From a checkpoint of a small transformer trained on Wikipedia.
Architecture: RMSNorm before and after each block, rotary positions, normalized queries and keys, capped logits.
Training: a variant of Adam for these matrices, 243M tokens, 3223 steps.
MLP neurons of a small language model. Each row is named by its layer, matrix (gate and up: input weights) and neuron, and shows model dimensions 0-191. Each number is 128 + 24 x the weight over its row's rms, rounded and kept within 0 to 255. Numbers have three digits each. A neuron's up and down rows have the sign that makes its largest values positive.
A block is one neuron, or neurons of one layer that tend to fire together. After each block is what it responds to, as a language model described it from the Wikipedia text at the highest values.

L2.gate52:132115129098146155152133177113121121112136113130141168144068111121144104119122143158149133171074135104138136137089116136118083149159154123140092138157111176137180100095117157127159115128120130105140140127168128136086144161078138166122147137106101119150146123129166160156124126080143124125115151123082128049166131160103159157129165127118130144131101147117128096140145134115077142124127113129100096065143139157121109132108121139126142124110172162126173143137108115145154121146122150109168127148158123130150101112145112102126139125149105150134157104088130149142128117099072106155
L2.up52:201128132126164133119086119122118122132137126144148120141178142137112104175109089164189116153128127122128173112084152093153105134115166148156101159120131129179114138165140165112121141132135163147119120091149121129114151154124086140164127138127101111159138095146124098158126131093114087134142121151143152123111073156135136145164143125116110164133071097102100112142142147139149167115109113143156146116112120119107125164098133165123144093118155093143105101119146140118174121151121136111103107113114093125122152119129146152151091122101091107111191083118110155141086130135135103121
Mid-word pieces inside names and words, often right where an accented letter is split (Such'ö'l, Fenerbahçe, Curaçao, Kwinana, Finance), plus closing parentheses ending table or list entries like (RUS).

L2.gate30:123090140114137136133107164078132167103121101161107127157100129156140095097102118098129140113119115079118110120123136106145142152126153142178117090146116121079129128126159098100103108158098105129134109143134140085166183139081098137155118141107140152112126116150121130084155116152144113123121114111142127121152132117139088147129111130192149137073128199128139104203134135079120114099137123149167183131128160163078115113135139098137127147116103127158095141141113125111123145111136136126137111105150145140098133106150109159131149114091136134141081113123125149110131180145110120094
L2.up30:113141121148146128163134124168100115137117154089130112145136113140095147094101126113098125075136133134067130141083118110056154104130098168125135127141118120172156110086156139139137092149132075091125148087157110139135132146101152143109175155139133133132117144135097108124131116160140103141106106114113142139188110130162159150121116093116131157138157161146108087122112137117104128150116146161124110133154166167142120129109125152102168087144116137135137125148120150178119147149104190106159144141131116093117149097103121132132133099115157146116132163114078115110097091087114140162
Closing quotation marks after quoted song titles, nicknames or coined terms ("After All", "Block I"), plus closing == headings and table | cells.

L4.gate123:143134128134095143105136113121140126107136095080140094143174149154140135118133112129118180143129076141128100154137152126115115098116147152122137093160117109126175149121130138188115109101142118098148131179133144134110107137122107126118119163117121134138144154121108152164163116089092122156125173127121159093165133121131114140160128131164092115164064150144145167161125123119137125124180104077129088131098131126154115151111138134100090176125087133159150166089123110164119141122138077157133123114111139111140130146132160147154127138130125161139143141104132118107152161143132045085
L4.up123:130159142125142122124199116126145115146110113110176179094135117120137113105139138137131147137080157181148097135124117160180102109158136115141122141146103138131137165137151152148133144115140130181103130122131131104088102125118090111136086129081137120121164149107128130130167114109123119122109146109116113143125155141093138103127146078133142126119100137120149153120150132143157137109169142153119116117130180130100146109091083151154110121144129090099120117138130156192089100138132112134151122155115092101113112189087143096165064135086150091158137128106124143162093105121123142153
L4.gate141:144105143127150116134131095109101129110117126131167100114103164142143099129136143125133135131150108151105097122132151143137127139181196141160130105152149123118110150138133144144151128109118117150112102109163147143135116107130099124103156142119143149141131153097131165144137097088093128110131115150119121093117093136097156181133097144138133130150133104097148145150145082146132150107165120093112125174138124131123168096119160136148137143058094170124114155125164112186100089080140068130204115130138125097161144098102108149162190129133124119115147168117137123153126097142127142118
L4.up141:098133166110106087156167110156116107174103195135110160111113155137142158140151150102146121147131139093122139170121106130079124132185126130117087162116106150106136201130146115135107185138119126143135147147142142107176111136121084087125145148128114192133145131117168134102117081128136149150151129093129113156152136135121153137173084116098126129163126091118095112156105163100122102097110089147149139142142109115132151114131087134135125099135155141136105080141132109165105135171131132152146117146137104108128131099106166101118138135142131103126145145131132170150118102132143142130
L4.gate165:159070118143100154170122126095118146103124090102112130145162164125130080140162164142171136157106129132132118122127145093104140164124132137103172106122125128138137146136138140121102061152135085125137095153181118136159139123135120146111124155159090109133130141103132130131155136139139119073136107153144141119085102158131120139127136120086104164153140127101132112141167092103139107149151135138150090115146147162145150205114111136114151106112129159114148152147116182121123088122121147110114184103140162157109144110118124119160142112138100151122167101084168090110137104151112112146
L4.up165:081118113069142102149143108139115168100116109136116151136115176112153154089070171160122128120160092132123100097119157107153150139117149114104159114118159135170115169158130147096163099155137112113125141144140137125130175130129145186129099122124151096154149085076139115148138111123106132083161155155137129143089145156141126150121133165122089130145165132109132114100111126128082106110121149123155134077108125112137117157072116157106159095092134120096138115087142135114137096126094152107117147100136144136138151103145097114167144117108113106128169142135101119135153149163102123124
L4.gate197:122118141102110164094164123126138133091124089118123103063152133139144118136109139132141153129109124156143141126147157131118131119141098125088119174139119128128167152110117151142122134137126144108133062118154140177172128117168111133128084129130082119166130153137098130118154127130089121134143131079140160099127131136109132133177108123137106123160098113120140107123168137142144112100119108114156105189141128153079114106161142097071107130117090122144114119171092127182120078137083110153099124107125131119097145086169146132157138162089092146114161119119149168124170137153122122140
L4.up197:123118130137130148132110088133173099130153122133150161101151164153116141119161156113152139095145152142157169112112135129101132144147129165148138120107131161163091097151164153095142115096183142111084129109140140149166131117168113099181143156071114112154131124148155135150122134143142162120156133152107116125128136089168137168159117134165122082155139114092100137124129124113096191149117168161167191144103111142133109118110107136138143150136170133143120107137130133108166131123123143161137103130122103128139147128140125066099138140117077097136120147122116083134116151122158154177
L4.gate248:147161117117151162139151117093167114099091106102149126125143170139093154125138141155146138143082130123096110172140147147126153116140154163169143136114177161107087140141133168122156144106116094109131092173121107116123096116127126080133135105116176117143141113111114158081126103127121123135144121116168075122119125142114108140131135146116145153112096161134128102137144101163099096150090155131151135088131126108090158131128117146191117144091100126145165130074123131137103155122122135121108126126165099154116113115109129107121112112072107089159175100150098124170109158160105151140
L4.up248:101156142095145146129117102108132136112111132123149115151158143176125096123163194124099083149137101133131142137082147125141091150149070122118149169139116143109151153185092122102121203119129131154093125159140156152148130167134138105135117114148157121091132121130105143064168141131114094136144123127162129138134135118092112143137152123144115129119125162124146117143120131139107148146116153137141157124128123107101118129153181115142103130155172093170118136073117140102096161173089170097107110150161139125120102139114122120113151130091091113130147149177102152162118130161122144137
L4.gate332:153175149120150148116135113093130133068113179133124101122134140123143104091134142127136149107134136132115153140114172121101136144140156151166140142107131127129142162085137129109111138123122099112128110100112089137130107176175112113121140188141152155161164134140135169100152105128105117115137115161110100120100148110159134191095140140113141149171089117139147168158114106111129136105123155155148139172128122135135156134152095120126124137094087123124090149150115126153123169142078154135145060132113140127123139121142112071156151138103111084124117175065132164128137120136088115144
L4.up332:138181131125131137118119124118106123102112123123161117105135140111153095150105152129170158082127115122107151104113139170111141115152161162144139140106153133130140190156187167132133093107118132135149114106110088098114121126136123114098152169104143109185134112134146114102121092133093125141147136127136103118134154123116100122130117164127133120154115114147120158110100058137132180116170128168189146164140105128163111094156095112159135141101131129119148105126121072170094130123086102107159101123128137130159140098101114125129117149099075094127130168092093148114109119155107128116
L4.gate457:131144134156140132135110142139097152129102133092159126130128132115167103118100155128134170113116109128122141107100137148123194129153140155180145123090129112122109177119151178150133114097129096139156149157149070118131160107148161149134116152105127169173161134157178133110166105102119121142165179116097149089116128140138127110125165103123144154163157123151139162132133111098091135126133146134125141161134108148152105088112120086118111117115084155110086139115087143125121121135141103102126112114079129111108165082137104130170123121112090098115097146113135101085112136170120092149
L4.up457:111176162098151089150120127099135117126084161118159124106138141104124157113109148121124125111124128144117139078104166196121177143119129140137143120122141153127152163144168162124113101139086121132160094143084100142083111139139134144148156154147137141174122129193157132087137111117112083117156138159104146144147118151121083117105146173122132130175136127159165170093067082142126156130116129150149160140126132109143112077135103155134095129128145122123137155135166133128138149120099122128161095120105131117129167102104129091143102152122126141166134141127135135140094148154114086112
L4.gate506:108132140130099135162127160101104167095171084131151143128105122146160077146174163123170124166090117149182092118116128155148107119065147149125151122105113113128110145135141165124117113149137118141107122123139113101116164133138168110146151132103144118125134109140129135118145140112121153143113132107121149043111144088140097106106125119108134143128116153113136100172120144111124094141134135088093136095129122171117143132141097127118152148122116127111188075151130138165130166120139149135156114111128141172133105151148154159082133131125115121152126139085148106140099192071111143117
L4.up506:159087137126138150151123123137103125145122081155127155090136153158141104146103098120155156129132129131142149118144159139146091107116116154158146153099141151142129111127158173070099112133131105106108071091158131096104129119122161100127092134131079106173152142116101098124112127131109120122097120137087124116129116157138084161141120142103103121159137117137177120148154115122135132110078131111167102128100141084109100129106147111146121139090147127101147084138085129127126112129138190159112127120147169144130154179126197196134117146112148147105147100110125120127158150114112154116
Subword pieces inside unusual proper names, foreign words and capitalized abbreviations, mostly in cast lists and tables, e.g. Hard-ik, Mant-eg-na, LU-X.

L4.gate2:132147117138118127112118150099121146051141136136117139070133145124155130139112135136107087144108133097114122145165153117113149134127161129099146125102116080170138104096148145135160166127127083113151115170115149179140160122173135122104139116109146138114089146131095112064136135117127134131129084073104103127143140121081085133139087072143144141135143150103168111156102105151132152103102136109137095190139167125145142126107128118123131130140117106143104138111150152131126154150133110177149123123139107108074132117101135109107162130131102144159117116121132183113093152173118121162
L4.up2:174090108145119121155122132139127099128102119128125100139128146125135144143116124122114121107112116151132165108086147096101121101132121114085108112125110118098148132082156127114128158140136135049117067132104139174109126141089131095094151131148122166160165137123169088115131133119115107134122086139133145120165087129123114123121123143117110118142139100117186159122128119127097111137117158122129089110127186134149124137099072116136096096131182152179123151149123165109109179115093132154100148098162117107116130139151159110098098106102122111129104120068082124111148121117159120158
L4.gate26:142086108106085182109093123151136111125149108105115115066166138144143156134058130111060162103119101128123112089125136120121128065129145082132172121134137105160143092120123171132116132137161137090147108126122125146103132108144113086134100111112121142144136129129103115113145155163126105168115140124139135116157126150125100159138110111109124167083091145122147089139175124137148127172118155164117099154137124142111155123136133150125193174136089102141123125127135103131158140138158126097125115112124174142139128072135085147138112104112148124165110114147137149120119154128140097118
L4.up26:157131108088135137131084130120120121104165132104140146155138149122122131112177104120153109129158142092166145100084126150107153109141113118139134145112139081153136159078133114173143126123115086174166099099118171118115152129114117102144133164152159165139165133156154115125152082098135128131102094096094127076152125132141105118122107156152195131128125164108152154150085124156167141108114113129116153123162143143178132084122109076142113109084110144151147099147128120120137172114121110125112098131135135088106141108121113136131156133136096116156087158122095143124084141110106148126
L4.gate145:132124135095139143147168140131192128091142115106109117108134148107134173097117123112141139170142179089137136133135112141131174111160116134147145092109096112147188157103156161157114115142109115149187091110120074123144145118112126129153162121140150122133120152101129103146105109126145107160089130125092141109143132145119129136142124114107131170114157103160136100150120147130122118111121122130127099116169131173119113110122126115150192083117106184127119116132166100118151143114118134141139104091145143127096146082087117147129122134092124094137122102141114177091088156108138059112
L4.up145:124148134112118118147159135141170144106162126100106129156177142109109159118135132114082110137136151118151090107127191125116076110124121107116122167155132145141146123158113132128144090143129151200112142150137150129159140114119103140125122133105190107087119111118129103123120169151135143063137106122107132163134123113118163082123108132153119136079156136137151109138121155174116138143123164178102109080118118125126110173093091154146126132092135117140139132124136102093160092098133101109169119142119112137152070155125091151138130126110137097104103121137102164141150085115093141155
L4.gate176:111147154148138109127090101145139115102130149076176107135147131157094114120085101156150138146123095123149123115122127132132143123152105153171134147169161132129140128153125151127143083136155112130148131123121134181119153124109114138150099133095118066161104093133161121095159138134113121124121114179164154107149133125105117139170141125141057155127136136154158105104161153115125153133100143128110098086083163104125140121086118114126116134121103124164104213120106143168149113150142147126158117124135139143167153144180160148146130135124130111113124145162099087129113130139084092095
L4.up176:106084176145123184150149138126107102100123119122148090213150111135126125100132135108053134106127136113095169103082136139158137067125117141116183112140108092122109103117157105112114152094127113142152163158157127140135143135157115125160135136139126171119119155125130096155160108168132152132115091123138152147149138118160153160132133139149130109140071127092142138119152089103107116125133127086143125128143127152176100132121138113114100100134106151160109141135137139149123139107135105140152121136117116080101142106155096176120152140163131128168157168137101137144143085123130141127
L4.gate278:148086130119131134132168146100133132124139091082117128129136173148135108178157081098146111105151109096123148127129133126101141097135129100137159137145124081134154134120138146148160123188118067102124149155147086125111134133128095136126097143085129146100115130116165158157173115131142112122118115097081169114148114160122061143165113124085098162125141129135132134123135143155131113100130151127117086135161172128148164152099083141129139162130138156136179130135144168106111114135141102144154119057137136114141128108161169118130153138113106123146154120123112096072124121140129099125
L4.up278:141089166126164120105121139110098120141156118103100120084128133173144143144134131163144128134139103122110128197128112110154115104130128122120133114140119170127091151153136101091128177129151118149119105146132119116141130111120112102135144081091129101142149099087136135176135147135179108112114159137086158132105137116123120159112117110112172126138158082131093061102152106143128069144106121088136124117137183114118173149123105139119112149140168096110132120123156143107116125151161143115096116131112098106122098151108123122143077113167089083118160142117108111091089093100105146120
L4.gate355:124108129126117109153141137147140100100126107140151130066122130152120127167082189149145130175065124128090129098135110131140098116113133125145117113138140126148157124112163137088146109115112138106142148108153116119174129119140150116121100168101110136094150158095165117119175114133131131146119147148137155075167142125086129081107139105147131157111122136113136143123164122142116124104148135154106103120132122173150138118138114124116094150075136187161098170129134107146167126131120123148137085125145079087179100126153147151144122094094102115157094096145144117149119102108082116089
L4.up355:104133163080164127111116160098110116163129134128110079166135115132181148108110135099103151100094143113126133152071105173122143117090128143130136109149137097145133145098143164100131143128162133127094080076126099144107162098146106125146123097177113141134140188121116142114158155120130098098083105147122183121107112116111162162141115152150134187136089129130134153118150096127092133172152135166124157141160151129161097125126112102104153119117111118136126174130148123131128152093098108129123143152131167111095149121128159104121121126125142128104135175076121126097121105112127133116
L4.gate413:143166098108131119130115152142077135096115169105143117138154154127153122103132117098110125125139161135111124135115140171110130074123134131142194102116133161128157077114140141176134120143101128129103122143133132137119147095125111192157169116130106114109125146123165114110159092094152115167144145103107119114153121123121128161202136168143177140126132100120146119106093109143147121127088091120126085137164121087114125119104143136147154117158108152165105082077175143117121116151127107153093097141144156096114142131178124142107148117115132141127112125142138102091144141121174161160
L4.up413:130112110121101072182084126139146150121138101143135142149156144141123084111110142119116086091114093091100122128104132122146096161088094133107128135126131125123143112158129138123075116138144114102141123126078140117165115100092123124074184129107116169165120120140113102110153103159110141079138113127107114140140146139151089149113101133125154114107143134147119130137122196091154152105092092127152101146118165170095086098133128119111111134090155153110098101124137133114157116125137127101119111133159141150109146125090136155157147107069114090143138155159077105156108136150133128111
L4.gate430:133130122150127120131079117114118080128130120121140109128127093118100142114101062135081126119140117142148122118085131117108147093135117075123128131152165097139131134143102153137083122184209128129134123152141106118119155156148131181148142137101128112131114131099113107144095144112149142140110151110122210095155128162101143078141073100125148137126102120126144132124135120126078125104116171132118108139145159132135126136146152123145162123163113148142103129159122098148148150099166146147168128115099137107132090109140146193135140151141132110126130152146098104101110097086086153132
L4.up430:155099120097109149150125092114114170085137129163182109135128103136093138112125154089110128137086141115070142161150127130106103104114099116157138141095131185106106129129158126126120134099116147112119137149120121118115121148115111114144114115121118164155124185151173101120177166133147135148102115154167136147158170069124151075130135162132141104115118161091137134106123122115123110097163110082143091120151190156151144121131099092101151134103129181148159172124148147124120139127113156139128104105147082141165149097142153133152111112118115121156136104143112122143156155150138144110
Closing quotation marks ending a quoted title, coined term or phrase, such as "quantum group" or song and novel titles; also closing parentheses and the end of names or headings, like United States.

L8.gate28:118137116144127137071149101131129131092099148097159114121156206159088119106096082093154112111148128136095108146128133141163175135121166122126162117135134098137154129103118175148125136133115136119144130117153156144159134144130195162136131112151121153142156110178138167112087095162154136109141121148092131143107109127134133177130114140135116177160111139192106133129130108103120135164135142144143138156145136137157125111139128104115136138122099085178133132107152097119164164155147158153096080117099126167132133125135147116183115129103113106121120144109122119140144131175142091117
L8.up28:107053137119142149112173168076151159067119133107145153103161155139137118156157094097131123117154104140095113087123151114129150161136136174124121150107117109166175148143151103113102114172146137124132147114157140128105143120145120183127165122160149162126155126144122125118136155155141112086154176148115180164128135130114105138196127154131121147123104172152093129122130146122149115118100160124144121107135108140117141153134137139102107147108102149147148117098090122105141142140128170132126136127173133174181101087144141128156127135127108147137132168124109089126146114157139146116
L8.gate115:123155127102125104128129126114134129132094132154150166126160157140102113146126089113156146160143112131162161120153112084137143118127116174167153137166134139106157163090109132139174110155083123109124144104094102136148153135145150146141137100168120127130137083146111138144131130130130085141126135177153153116079116157088127145106150163124149134106121126155105122096153114120162100106119080138177151133135126135090099154129124137129099110131079121140123115103148112142151152143162123130135128126170153040193100081135108159129178154121112114147114136136103150091120121123157114091
L8.up115:164112139092129130124117100111144112162109107121129144114167081187111101165129126102126132159153103164150128090122132145165147122159109120098068151190161099111126118105094139140151146126166123122128131163130121130068141125116164106094126145165141124167141115133109123137138136138150183112136134127174133166136144163128173136119110139144107152088095158108070115146122149151137140112158145130141168146110154091167110107127148174147124120115076109114110133138113105153142155110117176084130126113113143117134115118113105122143128118128169080132152115135080162116110099114125116123
L8.gate136:129128126133167131082114121127178116100098116126139162123140099173113102135143147155149137098153154132113155124147151149148154138106123107164163138112140121149137145117143156098129158094116143113118141129144169151121115131131138153160099132127084108140128089119132125118127154144125089149174132148145158125113125148131141176133155120142124121214104104136162162173163097093090176115135074154128140180069113141073135101143118155119118137118142099179149133123110124139114155144109188160108115139152114167161127092129132133129132102112100124120119158085136114120144088116123142129
L8.up136:161129153083162115090104116133142159105113113095108107131117131133134164123138124131127082121115119159066133121163117189092191127143126132126152097102106120143148173155158157147155155121107115064131137127083159137109086149085139147126136148124165120159115160149111157130126105160100115071148136123126116126137127101103120160099110164078119070126164113126126158155090087111124122104090127135136169142122145132115154091128125102112104141122151135119126095116147173115152167142121136167138125111101118127152128107157135101155104115105106094123112120106121123133144094158130134114
L8.gate188:175113103091149162075132163144138129121113105127120101134151121105156123107139120161148135139156175138118154159099152127103108130150144131124117140170181112134172134115132175125115144144122122132151135115157081088096111162120109140112111108126124112149116104142138140127136146106122144150174101116129137122160192159106134102124140134111087164123156202141128155117149082150145116178133111137177107102128149145136139170139103130151137121112137136146174176122126102139143148145123154132102123156110107195165108124135119110112093120116118103141170107143172083159114150153150132134
L8.up188:165183136138120131126118108111114142133107143101140147108128130102195153123122127204093155121116134131122120117135149152124096112069135184148129142161125159127158125142107150121134146113101163108139148141109114148096114114112126136147092160186105143131160149142130133055116081112114188137130173143144122154113140137109132111120115142116117127094125134112150151135121135095090126129181161151165155123110106156109133096130094155140136137127124093083131134152085133139078108106148093141111105130130119130155078141100114133094115128116120126145159105120127138155104076156145103153
L8.gate262:124195124144118097129145112117159164113092147104105135141138116153124154117113123130141052096136129128142140118120154108162113106166141102108108157098143117162153138109137126135148178096100093155123155115129134082120086168145153156155163128120153123166137126081138126111167100130115058138105159135126155144132107154130118149145130096137137136131114130162106107131129137190099165124110143132126094152067104134106144146098118134126089124125094124134129112139106093133152157147154162149116154122106181143132128138108105102142079090146155133172126122126168132118089144147128113142
L8.up262:123116119144135088121156138119161117101131163157093120141133091090142142130067116112127116115082153160079118130108165109123132108134132112184160107138105133161118133149111097125129142114109121120151135112103112135096112158185171099100127113109114108134160113118155117087148113152134124135150118137142156146129176158114094107135072096141142144161130122136086113130148151150138132125125127188141105110094115132140142089086118114108115170129151141101135143152136140168149119132118062146145152122146151078101107115122170095081095085115120127174162129145133087138130144129128099149
L8.gate279:068130151100120098171141158105129135100145118101107160145139115087109112111174101111111136163156112090139147128110141113151124087114126148142127142099134123145175145148084117151125147143079081126103112114122141114117100136152188135126124131151108159132137170156149138137162118130155170155116116071113125128166126131126137107091100122147141129144094100183148098160118135129133146144135174133112150078181140126116155110111140159114156149107076120190142125105136129094164146123142097149104124135158122093133090102151123146137107137162155100139111147114094153154149115127150122132
L8.up279:163147161138131147101156119081106117100141113096143132092168165150152142113161150133134117086128150098111127193168131113168102102105121157154096132105171128136132138137125110135087083152121152121149149122136127154139087122130072170134107093108120110152135145125137160124090119155173106150152128151130174139106112146116130121118173133113111096117122137158108127166114092098141113103130151126131169135098106130074121151101096143134128153111085154141117116083110135098127133132179136138172158081099136132112121136108105104178080139157106108130134126115126170115130117123147142115
L8.gate405:134172133102168142139130103100121149101162134161155125101109131114098123110086130119136114109141119136119090106112101110139161131128099097119141097102155126138154112092102108109104104156082107100121171174146160122084117090136133147159128118172145108145120050141178138102166121116161131135101130116106156134158162152147153112106122125148131151141184140167116105079141110147148092124099151141112147147109140116110114113125084099093123113117114125130143155158138118093120124158134130148174132131122143189120117113107115137117089120114158092113086113113142123098129170137146109078
L8.up405:125159072147154142112120153125154132130140124158108111151108134098059143113138104108146110117127157156113127062107150056117100123140126150139123132150125176176107131131137188164121110102104120128143143112153130112098092134114132114096114152104106149155110092128120137114162140124150093145147126129135131110159090084156167097102130135117120154137113107108104124125154095150107116117181116122149135083160111121141130092130062093118092138082165157160139148141093149124152157129100167128123139148144134149124091119155176127102104106142134116121110121154132118161114144127119119102
L8.gate417:119155143112136128110163118106149102077119116103142141130173163132139079100145130107128125108117108158125111140127111095118131155145144114100090144166097096149158157163147125145135142114153125122138149145131132142099156073098109126100111163136088133111185128152099101108154119168108116107152181103141171140168146095142130143124138116099171131087121131155126093132137143121132136144129136158103151109132139113113135121109117174122123119087091152150115108096171075130127135084128099136098077110139075141138104119123115112148134145071114067159155125113127161116151101152109127140
L8.up417:128104137099103091144129120128160141085110143100108120141134118146161147107101121097136112122169166123122118157125151125148153120115140150145221114131136077118122139158155144118114133132096149136112147132191142115138142148068146139132072151120113107125152154177127169156119080161114091132140125095094104135154109130108113096127142137116105133110166160177153130103137109111135124137068140101113132074117086114171147120123146130126151108143155125123134109084112112146169148148140125153167155160125136097140086129151127150140149122154093137129095149133143107135127150135158099107
Final letter piece of short uppercase codes in tables and lists, such as country or club codes ARG, NED, POR, SD, BK; sometimes closing pieces of split names (Gudea, Feldblum).

L8.gate6:096137102099128152107110171116100150139128131104128123152164110184150143096107138145094135116134159121144114151113113154111109151109152118112179109093165121126141113091076169134070116116170120043146119106096138132113134093145158131106122130101108188179152129104156111128084122109159176145118093096117127115154130135094158091153132110135140174148126153136174103141141123124131155170145145150118105108150146174104120158113117104123134127153100129114154115098164107115110126124161149143125130121113137083131126115135101154129116131166128126127134133114086156111154149155110119127
L8.up6:092170140109160124117137118131135129146111155107071141163161150118140127108113113133090155141117130159148176138110124149160131162140124114147146140150098130155135113125132143146141167115122122166144142143108090167156107110187145143172102159121142136189134147137115158149144104087127157127093088088138104100102131140167121144137106137136134156147129103108142136110131119151130130088056108147134129120104154155127110138128151136063098133142121131088121088140113154116136120113126102118112149125146138135173134113134192132092101116167135132143166179158123144129163166072126139121
L8.gate64:121123111170127125107106169125162115106133126176118108120107125106111122126120116100106126136127123097102092120077138140166120116126126092131185125134107134135136087122086138139109097133149102148141126143150107077095145142088131118125130164147067082100141072115134132184146124161121114133111133148099129106132108112145134097146116143112106146137127131153116153115154120123153147134120142148132121136173148100127124080091153064176096136152124147118120154130147086131172154114139118121147088099130129094134122140164099099132187132109137075165173117183133142135132088107122104123
L8.up64:076122132126129129113172162121101103128116138129122152113171113122133140092122128132152095129107107144138126128125122114136177144111124108144122146141081103133149115137160150131102070096122131130157134135149160138122132127136114095152061109096146132195141132134113115124114161141107145147108158098114130101187126101160139094137151136108086126116161129122164142142109108105167109142141156167121202107088132116154134106127130108124147116112150141114170117165151117112146122148107113103074174109099112140120132131128076129090121138141152094098101142083166189132151119140142154105
L8.gate157:141116157098112128141094139137172087120146136107158148134108122148116135097128172113140157163119119132086130099097146110106106134147120126107178099132160110116162115121133169139125161161140149108115162145111128092138110122176127206099129099087169089122121081161137131127105131118147170096090130132143137136126153187104135130107152085122156143132165130127141105120126118137119124142113089095108106148138071070156124158156155129099131107118111135130111103129128129084136160123133136109127113114117124098067093123120124123143182148154143132140118089103142118136150135092156137170
L8.up157:110148110138148136109117126128146144142121106154110128146139141088077130054137154164132119184145118136129134139119120144125105115154121111133132103144161158173097124129169154155146102125140135147167122110125144133106154159113121096114161096094145101138137127082107132176131140117133127120135112083111115101152125071119173130142132101138114135107157124146102082113191110148179097116124128131128134161109147086103132066145102103136133138092110097152144104136150097177160162135140110118140114119117118120089151152138145097148116142104143119088116144084155098110061140133138120106
L8.gate315:166139126111133185126126155125140138148183118136157095139160115159158114115113150138166143118092160125096160170136129113133152147108133135150109129140155112135155176104150130157143098171106125113172143140103148125119107129143118152167117135117136116182132122138111190094146155149102168111105132128113069100169163155110131099129123123086148128115136173142130141085131117099122093109133133081116142152156105177137119066121138110105089124142108133116154112132136127119132137113109145088126128145133137160136135131093117130137161152110104151124170147146084100105053137122152133119
L8.up315:146148152120072128091134136128129133113143138131135093162120103102112125093168099139108108118161159081115107133093126148099167098189141143138114152108124136140107094126124139152142116148113119166113160130122143137123126129156143132127122111130106151107116074114102166167104088107102094160141143102176135091138084083140155125110139100142126126139115083131130119182107103107133098132150129150152136135141127110108176149157145098164131144116106088172134113154091123178125115120186133123113094118124065144115135129159120108104119143159130136108093112145141131138121108143162085080
L8.gate370:165148122114137145121188093163152138102137075119132122130117161114104122122131141104158103126106105130093099137084146115099140148151160095134108135152150100128149117101102127139136150110137110118138108116160123152089154104132086106096144113069121150164168081135117179115119120152136147108133104105119121090153138117108157104118098095123111136099130149144144088117116135123169127155130152164054091112102105142098143107113175120129147144157144136121156169141125139148160174116121182118122121124128085133153103127125136133148136137138138097096101151118137106065099079104135131114
L8.up370:140105150101172084160111122153146150149131136170105166140130112138139160197150140150159111119150158133097136131119134135131129130078076152129141144109101066102155126136136116157132115144099120137170093101143130154123112089127125112143110123123082139153125125145124128129106123170159183160164120117149092124143140102116149109119135109126124070140126138106162120112126137122138106116149129080151144152132052132141057148064116152124146148144114103106149149167097120129140109146093141103124124166136120142130132125144153155163108164136121117086110118141111141157108137090134120150
L8.gate410:121142140110148149087122143130149148147173126104141092131140183108097161082142137135169152146120117172107115115135141145111122140135107121152125106112109097133093122155121176083116148090126113117138146115119136136110097115134125134146152125117103071124143125118131106083185099111149118134130132127104136147135142139112144134157142139140126157110122163138153070151150153113107149125141115153134147165091185128165164102113124164125139114094120101156136172110137106130125147173136110133129152116147117171113071120147141117093141101056125069101089130109164104158149132153105106161
L8.up410:159136135106119147105120091104133167116140110137134148134144136137110147126118153150166103102114161152157105135126097169144084111147108097153187137107101123129168145136220163104130118111147102113134090126121111160136135138184135117121136146156135183134157138138125133111075105143121103111109124110128163123119153138096137161162112149131143148111155162106135118136150140147139159133121163145142086136129120136123121123102102108137146174125148153122094145120154119148124141137102105124195123065112164113132151163129163088094143109114077108108117102110124131153122097109113077145
L8.gate492:140173133145160150142100115118138130119115108100155113117180159155166129127132135129151125140131139102076094126111126138136119158131138084111153134152165128082108125100136143145155138108146109131135122109101107154059089165163146132115133125151103100119108114184129106127098148117122093082100130126111132110109136109112146149139149123122108164101129124129178124112132114123194123151118151166170098152137180133112125085107132079130068126132117156114116165073123158125132134140162094105113170109124141103105081129095132114122165143127159084119104111126143128127141169162139116120
L8.up492:145136162113142092081118139123135165133147157147116146121101118139127144169141155139150149125128135095121129159092120181089148118176144158144079144147137121137095121129120137126175151111165163150138117113110119104123126094099107115081133132179109150133129115125155101140143126131122108155132126150130162102117102108108120057140128124102168133121112133129085144120129158151165122106150086115168147138080152078108118122117092145111153113087078175163105097140152080139072146154146139149135167171135154120111110119124095126144124132108165113139086110131107136134110122123134164116
L8.gate498:159095156146158102151105113128108137129113150133100171114139120135091126114128176150141107100083141170131130121106122148087116133129100130149205117138172108118157096078102155150097143133145149155163150139155134108094162104133127147100158128095109164158156105130116159143130134104150101114095119113100119103134139116155150134125099104087157137130109157104191096105121122119157106126153115112105089147141108148121127122099118130126146113158103175138143110142120075126141109129160136129141126122130158165100051086086150155134146152140126128118106128121130119085122153123156160106
L8.up498:162118129101163130139168137149157116105092136112131081143109143133103158122117140159122138133099125101132138121057135129096133069130116156170142110101131103162148154125153133107152138127163103149131109164132086104099142131140161101136110154101074099139120087134135127137156118102136087110131115137123111120169128159095151128119164095131130172095125145170141098149089139101153124147159160155076091144106128106136145108170119124127123138138151140162134148134151101079130118114134125121141101144155159117111151158123145081118136125118114112116145149145095122088085121099145051126
Closing quotation marks after song or item titles, often in tracklist tables ("Hypnotize Me"), and word-initial E pieces in names (EMD, Eureka, Erik).